Weights of a small GPT-style language model, trained from scratch on English Wikipedia: RMSNorm before each block, 8924 steps.
MLP neurons of a small language model. Each row is named by its layer, matrix (down: output weights) and neuron, and shows model dimensions 32-159. Each number is 200 + 20 x the weight over its row's rms, rounded and kept within 0 to 999. A neuron's up and down rows have the sign that makes its largest values positive.
After each neuron's rows, "fires before" lists the tokens most often just after its 100 highest values on Wikipedia text that the model never trained on.

L6.down183,181,185,206,159,241,204,200,228,202,208,206,167,229,225,199,196,201,179,216,235,229,220,204,187,226,235,200,225,202,225,217,198,207,195,204,176,174,187,290,209,191,198,218,201,207,203,203,254,161,203,229,200,192,217,208,185,150,217,187,193,217,220,173,225,183,178,197,183,181,172,190,219,190,221,185,180,188,211,224,211,205,203,203,183,198,180,205,206,200,225,167,201,222,199,183,185,206,190,220,209,206,189,213,201,198,182,196,166,218,191,218,206,179,183,204,218,191,219,215,224,219,170,221,162,189,183,187,237
fires before: "\n\n", "\n", " The", "=="

L6.down28,203,221,207,197,207,220,215,196,205,225,210,217,182,213,179,229,174,212,204,201,198,209,203,178,209,179,171,184,201,161,184,199,184,172,183,234,191,206,210,231,190,202,195,200,204,176,222,223,209,185,202,185,166,201,212,221,242,209,205,206,240,204,186,170,191,191,182,207,218,214,192,181,178,181,166,196,211,226,178,210,163,146,195,190,198,183,186,212,187,201,182,208,203,199,182,221,193,193,195,170,201,190,195,155,211,233,181,183,186,201,184,200,218,209,201,213,223,201,146,217,227,190,208,223,197,205,257,224
fires before: "p", "ul", "ear", "a", "id"

L6.down185,201,234,192,210,209,200,198,201,154,221,172,200,189,198,182,223,204,205,170,171,214,227,236,162,179,203,194,206,203,178,222,225,204,222,228,201,166,208,177,243,197,215,204,223,193,179,174,198,186,176,200,211,242,210,201,182,222,205,226,221,252,216,206,187,202,220,178,198,209,209,210,191,217,177,208,200,195,189,198,232,178,208,207,222,184,230,200,211,195,194,171,199,225,198,201,197,209,210,222,177,218,198,210,195,199,160,222,200,177,179,189,245,189,211,203,204,200,212,203,212,175,184,200,187,207,165,249,215
fires before: "ame", "r", "p", "om", "b", "a"

L7.down238,170,165,207,250,207,202,205,170,189,209,225,209,211,182,216,202,220,209,185,205,148,197,213,153,192,176,253,252,216,198,203,185,191,222,209,184,192,172,162,158,233,172,197,223,191,201,198,250,214,226,218,188,170,185,212,229,210,209,218,199,226,208,216,206,193,181,198,197,229,218,206,199,210,200,215,231,197,223,209,192,193,176,212,232,207,254,198,208,220,220,224,185,178,206,197,213,185,175,210,187,192,209,166,172,212,175,219,208,201,187,211,194,206,193,208,224,228,211,189,238,236,203,177,207,191,213,193,188
fires before: "t", " O", " W", " N", " L", " S"

L7.down268,204,188,179,153,214,206,212,234,193,205,226,238,190,196,171,200,175,200,155,197,209,191,217,210,173,236,192,190,203,244,186,210,199,229,198,198,231,188,214,202,196,223,164,205,196,187,212,218,179,188,213,196,206,207,190,201,190,230,190,177,182,172,203,207,203,228,205,179,175,197,208,239,222,199,177,188,201,180,177,188,196,160,222,211,192,224,171,209,205,210,181,211,207,186,207,212,205,206,181,217,213,206,199,185,226,209,234,190,206,184,188,177,195,219,205,222,222,187,190,165,227,215,197,183,214,207,203,215
fires before: "d", "s", "m"

L5.down467,228,207,176,226,209,202,206,159,203,215,223,179,200,229,197,193,189,193,201,201,180,199,200,163,123,218,208,205,178,204,214,193,176,202,175,166,248,226,233,188,240,217,207,216,213,218,197,218,190,180,195,191,209,183,166,203,242,205,195,215,222,195,212,190,227,195,186,198,227,201,194,213,211,186,188,205,180,178,184,176,174,222,169,184,213,204,218,183,193,220,235,196,232,163,168,214,190,223,185,195,186,199,205,204,230,199,210,216,184,202,208,185,218,216,191,193,238,217,217,197,216,229,237,173,198,211,223,207
fires before: "ad", "as", ":", " J", "am", " A"

L5.down40,199,214,200,220,213,215,212,218,182,209,196,213,170,188,219,211,192,198,210,211,218,205,204,180,237,196,199,202,211,194,231,201,184,211,192,221,215,213,231,196,189,241,199,163,207,240,200,162,199,192,176,210,187,205,236,225,210,209,215,215,220,193,207,194,230,203,191,203,238,204,185,195,168,179,170,198,199,231,226,224,161,192,219,213,207,172,201,229,199,209,191,184,235,211,192,187,199,175,149,191,216,200,219,165,206,191,213,217,158,189,158,144,197,213,174,239,202,178,205,191,259,201,189,198,203,193,223,166
fires before: "ent", "p", "id", "er", "b", "or"

L5.down112,210,216,214,189,238,210,167,170,220,204,190,170,193,212,225,183,211,218,212,185,219,195,153,206,246,203,208,221,207,196,188,197,197,198,207,206,171,180,274,220,190,230,214,195,257,197,199,230,180,202,202,159,202,197,199,179,232,238,182,233,184,215,212,201,179,189,194,203,171,208,196,168,194,194,196,197,213,204,196,213,245,208,210,209,227,182,224,185,214,189,203,225,219,213,190,200,164,206,172,208,176,192,207,183,226,197,227,234,189,213,199,220,208,192,216,235,195,190,189,222,198,209,199,209,173,197,193,218
fires before: "3", "2", "1", "00", "5", "4"

L6.down323,217,183,202,171,152,204,173,235,226,196,206,214,202,185,185,174,198,177,220,206,211,217,205,209,165,210,216,209,204,230,225,197,186,209,214,187,181,222,200,170,204,206,159,235,271,192,236,212,217,187,200,208,180,212,215,185,199,208,196,236,206,179,264,194,207,198,193,182,200,213,214,197,194,187,173,188,210,191,169,204,179,202,230,219,200,214,200,219,207,228,237,190,177,197,184,186,198,235,166,211,172,229,210,168,207,196,230,175,197,186,214,193,182,181,198,221,192,220,185,207,205,226,193,209,217,185,191,229
fires before: "d", "ity", "t", "it", "u"

L5.down66,192,222,216,210,233,176,194,191,168,220,186,186,181,188,195,223,188,188,202,206,196,195,214,203,179,204,182,197,203,189,204,232,200,186,190,223,234,158,225,184,219,210,223,199,180,217,172,158,190,159,197,223,218,212,192,205,172,243,196,209,215,182,187,244,201,221,182,219,193,195,189,236,216,198,221,163,226,230,144,159,192,237,218,209,225,206,174,193,226,216,184,215,226,193,188,183,218,210,170,207,172,194,188,201,174,199,189,208,208,196,212,197,214,241,195,203,183,198,224,185,202,171,187,216,187,230,163,189
fires before: "ed", "e", "ter", "k", "il", "ic"

L6.down365,176,176,232,183,200,215,217,238,210,171,178,208,213,207,205,208,213,233,247,199,195,209,220,210,194,195,178,174,205,170,199,203,213,208,196,217,193,172,203,198,245,180,178,202,202,196,185,159,202,193,215,176,185,198,204,190,216,217,188,187,157,202,213,188,202,207,165,159,175,224,194,218,181,197,182,190,217,223,179,193,158,190,218,202,191,229,195,232,202,180,209,208,167,175,175,200,223,170,226,221,169,232,220,200,202,211,187,223,183,181,213,206,210,197,195,221,192,199,217,239,181,206,199,204,176,224,214,218
fires before: "t", "s", "st", "j", "f"

L5.down63,197,198,186,199,176,202,186,211,181,206,212,192,184,171,211,190,228,175,182,203,222,186,187,233,208,184,222,165,208,249,197,193,214,243,202,195,197,203,217,209,188,176,205,225,260,208,199,235,184,214,180,194,195,220,181,199,196,226,223,228,225,168,188,235,181,189,181,192,212,180,211,203,226,209,202,203,196,197,211,220,199,157,218,220,198,223,159,202,189,161,157,207,211,201,218,212,199,214,196,214,196,164,187,209,201,181,196,234,184,181,196,196,206,199,166,185,195,180,198,199,244,207,172,173,206,214,194,178
fires before: "1", "2", "3", "0", "5"

L7.down236,201,203,172,230,215,207,219,184,160,204,195,174,206,187,185,190,218,198,209,218,202,237,144,204,210,186,219,205,189,230,193,176,193,193,160,210,195,189,215,211,199,209,194,194,204,203,216,242,219,199,214,205,168,206,234,230,200,193,164,217,204,237,199,178,203,184,221,201,190,232,219,176,201,197,205,221,219,224,203,200,189,204,210,232,202,236,199,188,209,232,203,191,199,190,196,213,189,207,169,190,171,216,187,155,211,217,168,193,183,180,172,178,185,187,178,216,201,200,180,250,227,194,180,185,199,202,184,217
fires before: "ul", "p", "ear", "id", "ent", "er"

L6.down493,223,222,195,217,195,177,215,171,208,184,185,180,229,211,202,211,192,211,212,209,190,207,200,188,201,190,209,234,203,235,192,218,212,240,190,159,180,177,225,212,217,194,195,239,174,202,195,270,194,186,218,186,219,191,177,182,152,201,203,190,205,218,208,211,222,164,161,247,210,222,199,213,195,223,231,205,182,213,186,180,198,219,217,183,203,219,215,187,225,243,167,185,217,179,230,185,204,200,221,233,190,202,192,195,162,177,189,207,222,213,197,186,198,181,200,209,204,206,191,214,211,221,166,231,222,208,225,193
fires before: "\n\n", " The", " He", " S", " I", " In"

L5.down493,200,225,204,231,196,206,188,206,204,234,220,251,205,182,191,205,174,180,186,204,174,232,165,180,213,222,236,211,215,172,176,174,217,211,206,160,213,209,199,179,182,194,209,204,256,218,193,289,178,207,216,208,209,217,200,224,198,243,200,183,186,197,172,210,185,197,185,205,191,193,225,219,185,206,205,200,231,211,219,209,197,205,208,198,178,273,174,218,204,221,241,183,200,205,180,181,174,199,203,217,166,236,192,215,175,211,219,212,200,207,198,215,175,192,190,199,221,179,202,222,197,187,223,189,210,185,167,200
fires before: "9", "99", "98", "4", "8"

L5.down486,177,229,210,220,197,216,229,227,236,207,202,175,207,200,195,190,201,172,222,204,185,265,181,180,213,222,232,194,191,199,207,228,235,190,198,182,185,197,168,210,208,230,211,214,192,198,200,190,235,215,202,183,213,194,185,191,193,221,202,217,209,226,199,216,200,198,185,212,193,220,148,207,212,192,193,202,188,183,181,188,197,225,185,213,174,221,157,210,205,220,202,191,184,216,216,145,196,188,214,169,189,188,191,207,203,206,180,215,207,188,214,218,196,170,194,203,185,186,180,210,183,202,204,235,166,240,228,203
fires before: "as", "ver", "v", "e", "x", "qu"

L6.down37,231,212,212,199,180,189,204,211,222,196,216,160,193,194,229,188,213,186,226,220,174,204,242,215,208,202,201,190,216,162,200,204,199,195,205,217,173,181,220,196,203,186,200,194,207,226,218,175,228,183,182,200,188,219,195,189,163,218,237,182,191,185,202,175,211,203,196,207,209,223,213,190,217,176,211,186,233,213,192,162,206,207,223,204,211,194,221,200,218,197,194,240,178,241,233,201,192,211,227,171,203,217,177,208,215,218,230,189,187,164,190,221,217,232,177,184,190,215,223,187,188,190,202,197,215,211,222,158
fires before: "ed", "e", "el", "ic", "p", "ate"

L7.down319,241,215,199,237,218,216,170,211,177,206,219,185,174,191,194,173,172,182,186,197,153,209,199,190,193,181,208,190,203,198,177,222,182,233,181,177,198,185,191,190,206,195,168,188,186,194,183,197,179,229,207,191,199,222,223,185,225,199,179,174,200,190,206,175,203,201,194,200,202,195,201,195,253,193,208,181,201,196,207,192,191,189,224,206,201,215,217,198,216,194,181,187,223,248,223,161,206,215,212,156,215,211,182,201,205,134,174,210,227,180,215,207,193,153,168,231,180,200,208,203,212,207,187,188,211,204,233,173
fires before: "t", "ec", "ac", "b", "e"

L7.down252,217,195,204,178,200,171,188,208,237,207,194,213,210,201,194,215,215,218,237,202,206,215,193,210,237,211,189,173,198,213,231,179,194,176,208,119,201,213,280,193,209,174,193,203,302,226,220,206,197,181,193,217,180,182,227,169,185,200,197,172,161,193,206,189,171,173,221,207,182,214,214,204,194,207,211,199,192,185,212,215,202,209,184,206,193,219,213,194,203,189,198,199,223,185,186,179,192,203,192,200,214,223,182,188,216,211,188,201,195,195,236,196,201,179,227,207,200,223,217,163,225,170,196,244,191,201,214,208
fires before: "r", "ol", "er", "re", "en", "l"

L7.down88,218,211,250,182,217,214,213,201,198,201,184,192,211,201,204,223,192,174,184,206,200,202,190,215,188,177,197,198,228,240,179,195,204,209,168,182,174,196,228,231,219,165,183,203,225,218,219,163,171,208,208,239,202,185,195,195,180,170,173,203,210,211,199,169,200,197,248,217,206,180,227,202,178,235,159,200,188,203,199,198,192,206,209,213,191,156,233,215,170,217,191,195,186,230,204,183,190,195,201,205,181,175,198,205,205,198,248,203,207,187,209,184,189,211,199,217,206,205,230,189,202,201,223,228,170,201,222,215
fires before: "|", "im"

L7.down295,208,223,198,231,250,199,206,235,195,179,165,213,208,205,238,217,213,184,245,232,199,187,218,216,158,157,206,188,209,179,229,187,223,197,208,196,210,184,134,187,226,160,197,216,186,192,208,182,231,183,214,200,199,232,205,173,189,189,189,186,184,259,207,184,196,232,171,210,199,213,228,173,197,196,244,208,206,173,231,202,193,160,187,202,220,180,180,213,171,175,166,179,215,218,202,208,172,209,191,203,182,217,197,164,183,173,204,209,200,224,188,183,200,227,195,173,197,200,193,185,199,230,203,177,187,202,194,177
fires before: "e", "t", "ial", "k", "es"

L7.down452,170,209,196,232,229,208,211,196,218,193,216,198,185,216,223,174,209,197,188,217,183,198,170,203,235,190,201,201,177,204,201,195,193,211,185,186,180,174,280,225,201,196,225,208,234,173,202,246,201,211,228,216,228,207,225,194,198,176,205,205,239,222,219,202,192,216,188,205,221,171,172,184,197,182,190,173,221,210,183,177,230,231,217,205,179,203,214,177,191,201,184,206,206,170,159,217,181,182,206,183,177,191,206,178,162,186,218,217,229,195,189,236,200,211,161,225,154,203,187,204,190,186,194,192,226,193,197,256
fires before: "\n\n", " The", " He", " S", " I", "5"

L5.down382,203,193,182,206,235,178,204,218,211,204,186,204,172,172,228,204,190,171,170,221,191,185,233,192,220,174,196,176,174,230,193,219,186,235,158,191,218,201,210,189,190,174,176,227,211,197,209,208,227,216,206,172,186,225,180,161,202,174,211,151,206,191,199,202,183,174,198,229,215,200,205,209,221,176,196,179,207,217,190,210,163,193,214,199,227,226,187,219,179,188,166,178,224,234,204,230,217,195,184,207,200,176,193,191,214,156,207,217,194,226,183,180,187,210,199,201,213,187,208,207,200,226,186,185,203,214,206,174
fires before: "k", "ell"

L5.down303,193,217,184,200,217,227,210,221,252,168,182,209,220,185,202,178,203,193,215,170,196,200,206,215,210,233,195,242,213,194,189,206,198,172,227,163,200,234,215,200,177,202,187,200,228,148,231,212,205,196,191,170,182,200,211,204,200,224,178,176,201,208,245,170,200,195,206,202,191,183,201,159,250,206,220,216,221,181,212,219,182,185,206,183,257,146,188,222,178,209,215,203,179,201,175,198,198,199,190,220,203,221,194,185,191,191,187,214,214,206,199,209,215,228,189,176,218,180,209,196,199,211,204,155,194,168,209,164
fires before: "ip", "ct", "4", "ion", " p", "5"

L7.down279,221,169,226,185,190,183,209,166,215,178,184,203,218,213,207,203,219,205,194,161,246,194,188,198,197,199,191,201,210,189,196,182,178,167,198,173,206,195,263,196,229,219,202,206,239,183,201,241,198,226,187,179,228,203,213,165,221,250,191,203,186,196,232,184,163,150,204,175,163,208,212,194,252,191,254,182,229,203,201,217,204,188,177,214,191,189,252,194,161,152,171,193,209,231,205,193,195,191,177,171,203,187,205,208,182,193,222,224,180,187,191,217,208,167,212,212,219,202,203,182,207,221,194,224,206,188,201,197
fires before: "1", "4", "0", "6", "3", "5"

L7.down458,181,192,186,205,215,202,178,178,208,225,180,200,196,226,190,181,178,203,149,209,172,236,157,203,192,167,209,202,187,234,166,187,219,217,198,184,231,221,216,193,197,158,207,190,209,183,197,184,178,207,221,194,224,172,192,162,152,189,218,196,220,197,213,197,209,197,242,216,203,209,181,182,192,197,210,191,191,215,171,205,225,194,212,209,218,175,215,197,208,233,236,175,210,193,165,222,216,191,188,217,205,227,166,191,177,202,212,203,201,222,247,189,197,209,230,211,191,192,224,203,186,225,206,244,188,215,219,230
fires before: "|"

L6.down374,212,197,194,175,202,204,215,184,192,212,195,201,188,177,195,191,214,207,187,214,189,171,191,219,249,224,206,195,167,185,188,197,212,216,185,202,202,191,240,229,176,200,189,182,244,192,200,279,198,196,213,204,210,198,178,202,195,212,253,214,193,203,188,179,190,174,165,217,225,202,237,199,204,177,215,197,214,197,201,211,220,219,186,190,191,210,195,186,226,165,205,215,208,166,196,209,189,208,223,198,192,198,193,174,236,216,206,217,179,213,212,186,243,208,196,228,202,210,193,189,171,195,221,190,210,165,196,200
fires before: "1", "9", "3", "6", "2", "8"

L6.down448,198,197,193,199,217,197,185,182,177,204,201,208,183,179,239,228,243,205,192,194,195,211,189,208,193,205,220,226,179,223,187,184,180,213,188,184,178,199,234,194,182,187,196,164,187,189,215,210,242,189,212,186,179,242,183,198,197,243,197,178,210,187,190,249,186,206,199,230,200,192,222,195,238,189,207,209,192,198,157,213,190,199,204,196,232,179,230,173,210,197,181,187,191,220,241,220,202,218,208,196,179,213,197,215,220,219,212,197,223,226,204,212,227,180,232,157,231,209,216,207,201,225,194,219,147,184,226,207
fires before: "o", "d", "ember", "ed", " of", "."

L6.down479,218,200,216,188,228,216,211,226,192,200,176,166,172,183,206,206,200,175,212,223,181,226,148,206,235,208,203,230,206,218,194,188,212,213,185,250,241,195,254,221,199,184,193,215,171,179,207,268,168,214,215,207,225,196,193,187,180,192,200,226,255,209,219,208,200,219,194,220,201,206,188,223,200,215,178,190,208,195,224,214,200,217,206,220,195,152,199,196,238,196,156,198,204,224,196,208,185,167,185,228,174,223,191,172,161,169,192,234,203,211,177,179,194,202,200,226,194,213,222,173,191,203,210,169,204,190,202,207
fires before: "\n\n", " He", " In", " The", " A", " S"

L5.down209,207,173,194,185,213,233,192,186,218,218,199,214,223,203,187,222,219,214,186,183,217,174,185,187,226,190,207,188,194,178,197,202,202,195,168,199,193,196,202,214,206,183,221,199,264,172,200,260,167,192,196,209,239,180,223,177,181,185,192,224,192,234,188,202,186,179,205,213,220,204,239,203,184,178,230,193,213,195,175,203,203,194,179,175,214,270,175,230,179,184,213,208,184,212,165,187,200,163,210,202,161,220,189,196,212,191,185,192,201,177,195,208,215,155,186,196,219,218,208,209,209,193,228,183,192,232,194,226
fires before: "0", "5", "6", "3", "8", "4"

L6.down106,201,175,200,199,197,183,214,200,208,213,209,174,191,202,199,193,218,226,217,221,160,216,131,199,214,195,224,186,214,211,185,207,206,202,192,174,198,198,320,200,237,210,221,211,252,199,178,197,193,196,187,203,204,211,202,183,192,185,182,194,212,175,204,232,197,187,192,211,216,191,194,201,228,207,203,179,200,207,183,200,181,185,240,213,162,179,194,199,197,233,209,200,190,220,183,217,185,230,206,203,151,203,168,201,207,184,214,200,210,228,207,197,210,195,179,221,200,198,224,203,209,210,192,196,193,191,195,194
fires before: "n", "er", "r", "h", "1"

L6.down339,213,182,207,205,225,222,209,230,163,213,223,188,231,201,206,187,186,179,213,196,200,198,214,209,180,212,147,197,194,228,188,201,181,204,192,227,215,197,205,197,191,170,204,218,230,196,199,200,195,153,214,216,202,208,153,148,207,194,186,185,206,231,158,221,187,189,201,217,172,186,235,221,175,210,214,170,213,211,196,205,200,192,205,179,221,200,192,201,227,250,193,210,199,204,197,207,190,179,246,207,209,223,217,206,192,164,214,176,235,177,219,196,203,187,223,206,230,181,224,203,210,149,195,194,166,202,189,208
fires before: "\n", "\n\n", "=="

L6.down46,194,216,189,173,200,173,188,208,209,190,204,176,189,209,186,175,212,186,208,212,190,185,189,187,193,186,204,189,157,190,185,202,173,195,191,200,183,166,252,187,211,208,198,172,160,186,165,164,214,161,242,207,174,192,189,201,221,190,195,196,185,170,234,202,191,220,154,177,228,189,193,253,188,180,197,210,194,204,187,227,180,219,147,221,177,184,196,203,181,266,180,206,208,177,185,212,198,212,202,183,196,215,233,189,178,209,208,190,222,200,219,241,187,215,148,193,201,235,209,225,195,187,200,213,199,224,222,220
fires before: "w", "ad", "t", "s", "ok", "k"

L5.down496,198,213,181,213,181,175,186,209,231,187,204,226,214,192,177,219,205,188,201,218,209,201,164,208,225,213,186,223,214,212,198,213,171,204,164,173,211,209,227,190,188,193,181,237,153,209,213,199,199,179,210,220,211,222,169,186,187,175,216,236,209,168,176,202,224,187,154,180,188,196,202,202,200,181,216,176,175,214,141,201,207,191,195,176,218,184,204,215,204,235,185,185,216,219,236,180,165,214,237,204,211,174,182,193,189,174,210,181,160,206,209,219,176,177,221,197,182,217,222,224,199,197,174,189,193,214,189,207
fires before: "is", "r", "om", "re", "ir", "os"

L6.down501,186,162,178,233,236,201,216,212,199,236,240,220,188,206,218,200,216,190,218,228,199,210,184,183,186,207,200,197,199,162,190,203,197,207,204,161,178,187,240,194,197,198,170,206,234,221,209,202,206,175,168,216,201,206,230,190,221,171,193,198,195,220,248,217,229,209,166,222,190,169,179,205,215,186,195,202,207,193,199,216,219,205,213,189,202,210,198,217,174,210,168,185,203,229,194,177,184,167,224,186,196,172,202,162,205,165,203,148,216,209,240,227,202,180,191,189,152,200,189,231,188,194,215,188,207,244,177,178
fires before: "ay", "on", "e", "t", "."

L6.down213,234,214,251,178,153,207,215,218,194,186,183,208,180,202,168,217,200,188,218,213,206,184,213,228,238,192,189,189,206,208,224,187,241,194,198,206,202,179,232,213,219,228,222,210,158,220,238,203,206,213,214,187,219,176,199,185,198,224,180,184,234,214,169,193,221,201,212,208,221,214,188,209,216,171,157,211,220,172,182,215,209,200,198,193,192,240,186,182,195,177,219,196,237,189,190,175,239,195,181,173,220,205,157,204,180,193,194,189,164,191,202,219,184,168,208,190,245,187,176,188,197,226,213,242,177,199,216,181
fires before: "as", "ver", "at", "e", "v", "x"

L5.down276,209,218,240,226,205,200,213,185,167,199,222,184,173,212,216,210,173,177,249,210,226,204,147,185,189,192,196,195,196,176,208,198,204,177,160,189,184,182,227,214,193,197,219,178,270,205,206,215,206,191,211,214,180,219,185,199,186,243,192,209,203,191,222,189,172,176,229,211,215,182,224,189,205,215,197,142,202,194,152,203,191,163,212,232,184,195,177,207,219,208,224,175,196,217,226,193,221,207,204,216,173,239,183,176,186,223,190,194,202,207,187,208,201,218,202,195,206,219,228,213,201,222,218,215,193,210,216,192
fires before: ",", " in", ".", " of", " to", " and"

L6.down418,204,203,197,219,221,204,203,217,214,205,188,212,208,207,215,174,196,164,238,237,210,207,193,195,198,168,201,233,198,212,206,218,186,213,223,246,215,220,212,218,237,197,209,206,178,192,194,129,193,203,231,192,186,215,180,226,202,191,185,207,188,201,221,163,177,195,178,195,202,207,189,221,192,189,217,193,216,196,174,216,188,214,182,212,173,187,210,196,184,204,156,228,175,200,210,184,218,205,247,179,233,206,195,185,228,199,214,169,194,201,204,206,161,203,193,225,191,192,242,198,190,179,197,208,227,209,213,203
fires before: "t", "p", "ut", "ver", "w"

L6.down224,194,230,200,185,164,233,184,202,216,203,213,165,177,215,219,215,200,155,203,243,202,199,174,194,186,173,181,195,197,220,212,228,218,216,169,157,191,186,248,164,200,195,181,194,194,189,210,213,202,217,206,213,188,217,180,212,187,204,204,187,199,184,213,209,220,197,166,201,236,164,205,181,184,208,196,215,224,203,214,232,199,177,173,234,232,208,230,197,196,206,200,179,216,213,186,223,183,193,197,195,214,214,193,184,194,200,208,171,211,173,225,192,215,236,198,195,201,225,212,200,203,210,176,171,192,242,202,213
fires before: "w", ".", "ro", "ad", "y"

L6.down447,199,208,194,203,215,202,207,195,202,202,174,193,205,192,240,206,202,202,191,206,206,214,171,202,223,200,192,234,175,230,228,173,210,196,184,213,211,195,266,220,203,217,189,226,162,186,198,302,179,225,266,209,204,203,210,179,184,185,189,220,257,217,218,212,192,234,208,198,194,203,161,236,184,192,180,184,228,226,198,193,230,225,215,217,189,184,202,196,198,214,168,186,211,186,210,195,202,171,198,220,193,181,226,198,153,171,228,205,209,211,212,224,191,186,183,229,188,234,199,188,203,195,196,175,215,192,199,227
fires before: "\n\n", " The", " In", " I", " B", "\""

L7.down416,210,207,201,205,217,229,203,206,190,199,217,202,165,233,194,195,173,211,239,191,209,188,202,156,233,184,205,202,202,179,207,200,193,221,224,195,222,221,205,193,192,211,179,239,210,198,195,195,193,228,236,182,225,201,186,186,215,189,221,220,244,208,208,184,214,209,202,224,192,199,223,218,209,179,182,214,194,209,181,223,203,229,169,217,187,224,219,194,226,196,171,208,216,188,197,157,204,227,215,162,206,185,190,187,215,218,202,206,170,243,217,193,229,180,215,205,167,199,196,187,201,201,177,241,166,209,213,192
fires before: "t", "ver", "v", "m", "x", "as"

L5.down301,197,211,245,186,201,183,208,191,190,186,198,217,210,193,188,187,202,223,257,183,208,195,177,198,202,193,179,191,206,190,191,194,194,194,188,214,192,193,267,209,213,179,166,173,211,236,221,220,176,213,217,211,168,195,176,184,249,194,215,201,235,215,194,170,237,224,166,197,206,177,198,179,232,205,218,166,216,195,189,202,211,175,220,206,178,218,216,202,198,213,205,202,216,203,194,191,218,214,160,214,197,215,204,181,192,203,232,198,214,155,178,222,200,195,192,183,194,177,226,164,187,204,210,187,213,215,201,200
fires before: "s", "ing", "ed", "t", " to", " in"

L7.down197,212,202,230,186,186,196,210,216,235,211,216,199,156,207,209,197,200,191,276,190,187,201,213,202,227,226,179,209,214,220,202,193,182,167,213,209,226,179,209,222,201,170,211,191,197,212,222,197,169,195,220,184,226,175,209,181,195,198,172,163,182,189,174,227,221,213,209,196,204,213,185,196,224,207,168,183,222,185,213,180,187,220,228,217,238,185,204,190,218,171,193,145,219,169,190,196,179,207,205,187,196,179,225,194,205,198,232,195,152,209,199,208,232,201,200,224,230,195,219,166,201,147,198,208,209,192,174,207
fires before: "ar", "p", "t", "m", "e", "le"

L5.down312,201,206,209,204,224,182,184,190,178,212,193,182,191,154,202,188,212,158,220,210,252,205,199,218,215,179,196,206,214,199,217,217,206,190,200,207,184,173,229,180,201,200,198,218,204,204,194,169,217,183,203,212,192,210,203,203,192,233,160,203,218,207,218,227,218,193,182,228,204,174,199,222,197,207,203,187,209,237,158,180,189,214,204,217,212,226,211,232,246,169,218,205,223,208,200,180,211,218,168,224,204,198,198,187,183,210,204,230,185,202,194,204,224,252,181,207,208,188,201,173,198,233,211,234,165,210,177,156
fires before: "e", "ed", "es", "k", "ter", "ic"

L6.down336,193,191,211,189,169,226,190,167,203,207,206,218,175,163,161,176,198,226,229,199,210,225,220,197,184,226,221,192,200,206,221,204,146,207,220,235,178,189,248,191,178,213,166,212,261,214,207,209,187,202,198,180,180,210,177,222,193,224,187,220,198,201,214,148,220,168,183,167,186,191,199,230,213,241,194,184,185,207,183,242,215,202,191,196,223,210,225,181,215,199,183,163,175,179,191,189,217,217,179,229,211,197,212,215,190,176,212,172,154,210,206,172,190,195,173,201,182,205,217,207,233,210,215,183,240,176,202,200
fires before: "d", "ment", "ed", "s", "st"

L7.down28,182,236,209,213,193,207,172,205,219,203,203,211,202,218,195,213,220,206,188,193,190,230,199,160,190,209,208,209,249,226,207,231,153,194,190,212,177,207,186,185,185,173,176,187,196,208,215,189,218,178,217,221,168,195,153,180,189,174,202,215,207,167,215,228,221,197,182,175,190,192,201,183,223,220,225,174,189,174,181,231,222,227,226,176,183,188,194,206,208,248,225,192,248,227,210,211,208,229,218,191,216,185,191,199,186,186,196,199,182,220,211,173,211,177,228,208,172,223,198,176,157,205,215,171,219,210,201,197
fires before: "is", "r", "an", "re", "ir", "ou"

L7.down433,208,216,192,189,154,195,198,206,199,235,195,183,205,224,203,181,189,183,208,188,192,183,184,165,189,214,210,201,199,177,220,202,186,224,201,157,209,179,167,197,237,216,186,220,166,177,198,171,181,191,198,219,211,209,199,194,181,211,182,204,191,211,214,213,203,206,204,196,189,197,177,215,177,155,136,198,179,201,230,162,186,178,249,182,226,195,210,199,203,196,218,142,183,163,195,187,186,206,198,203,213,187,238,174,208,211,221,213,191,202,181,208,186,197,185,189,233,200,202,189,200,197,182,202,178,205,213,210
fires before: "as", "ad", "av", "ow"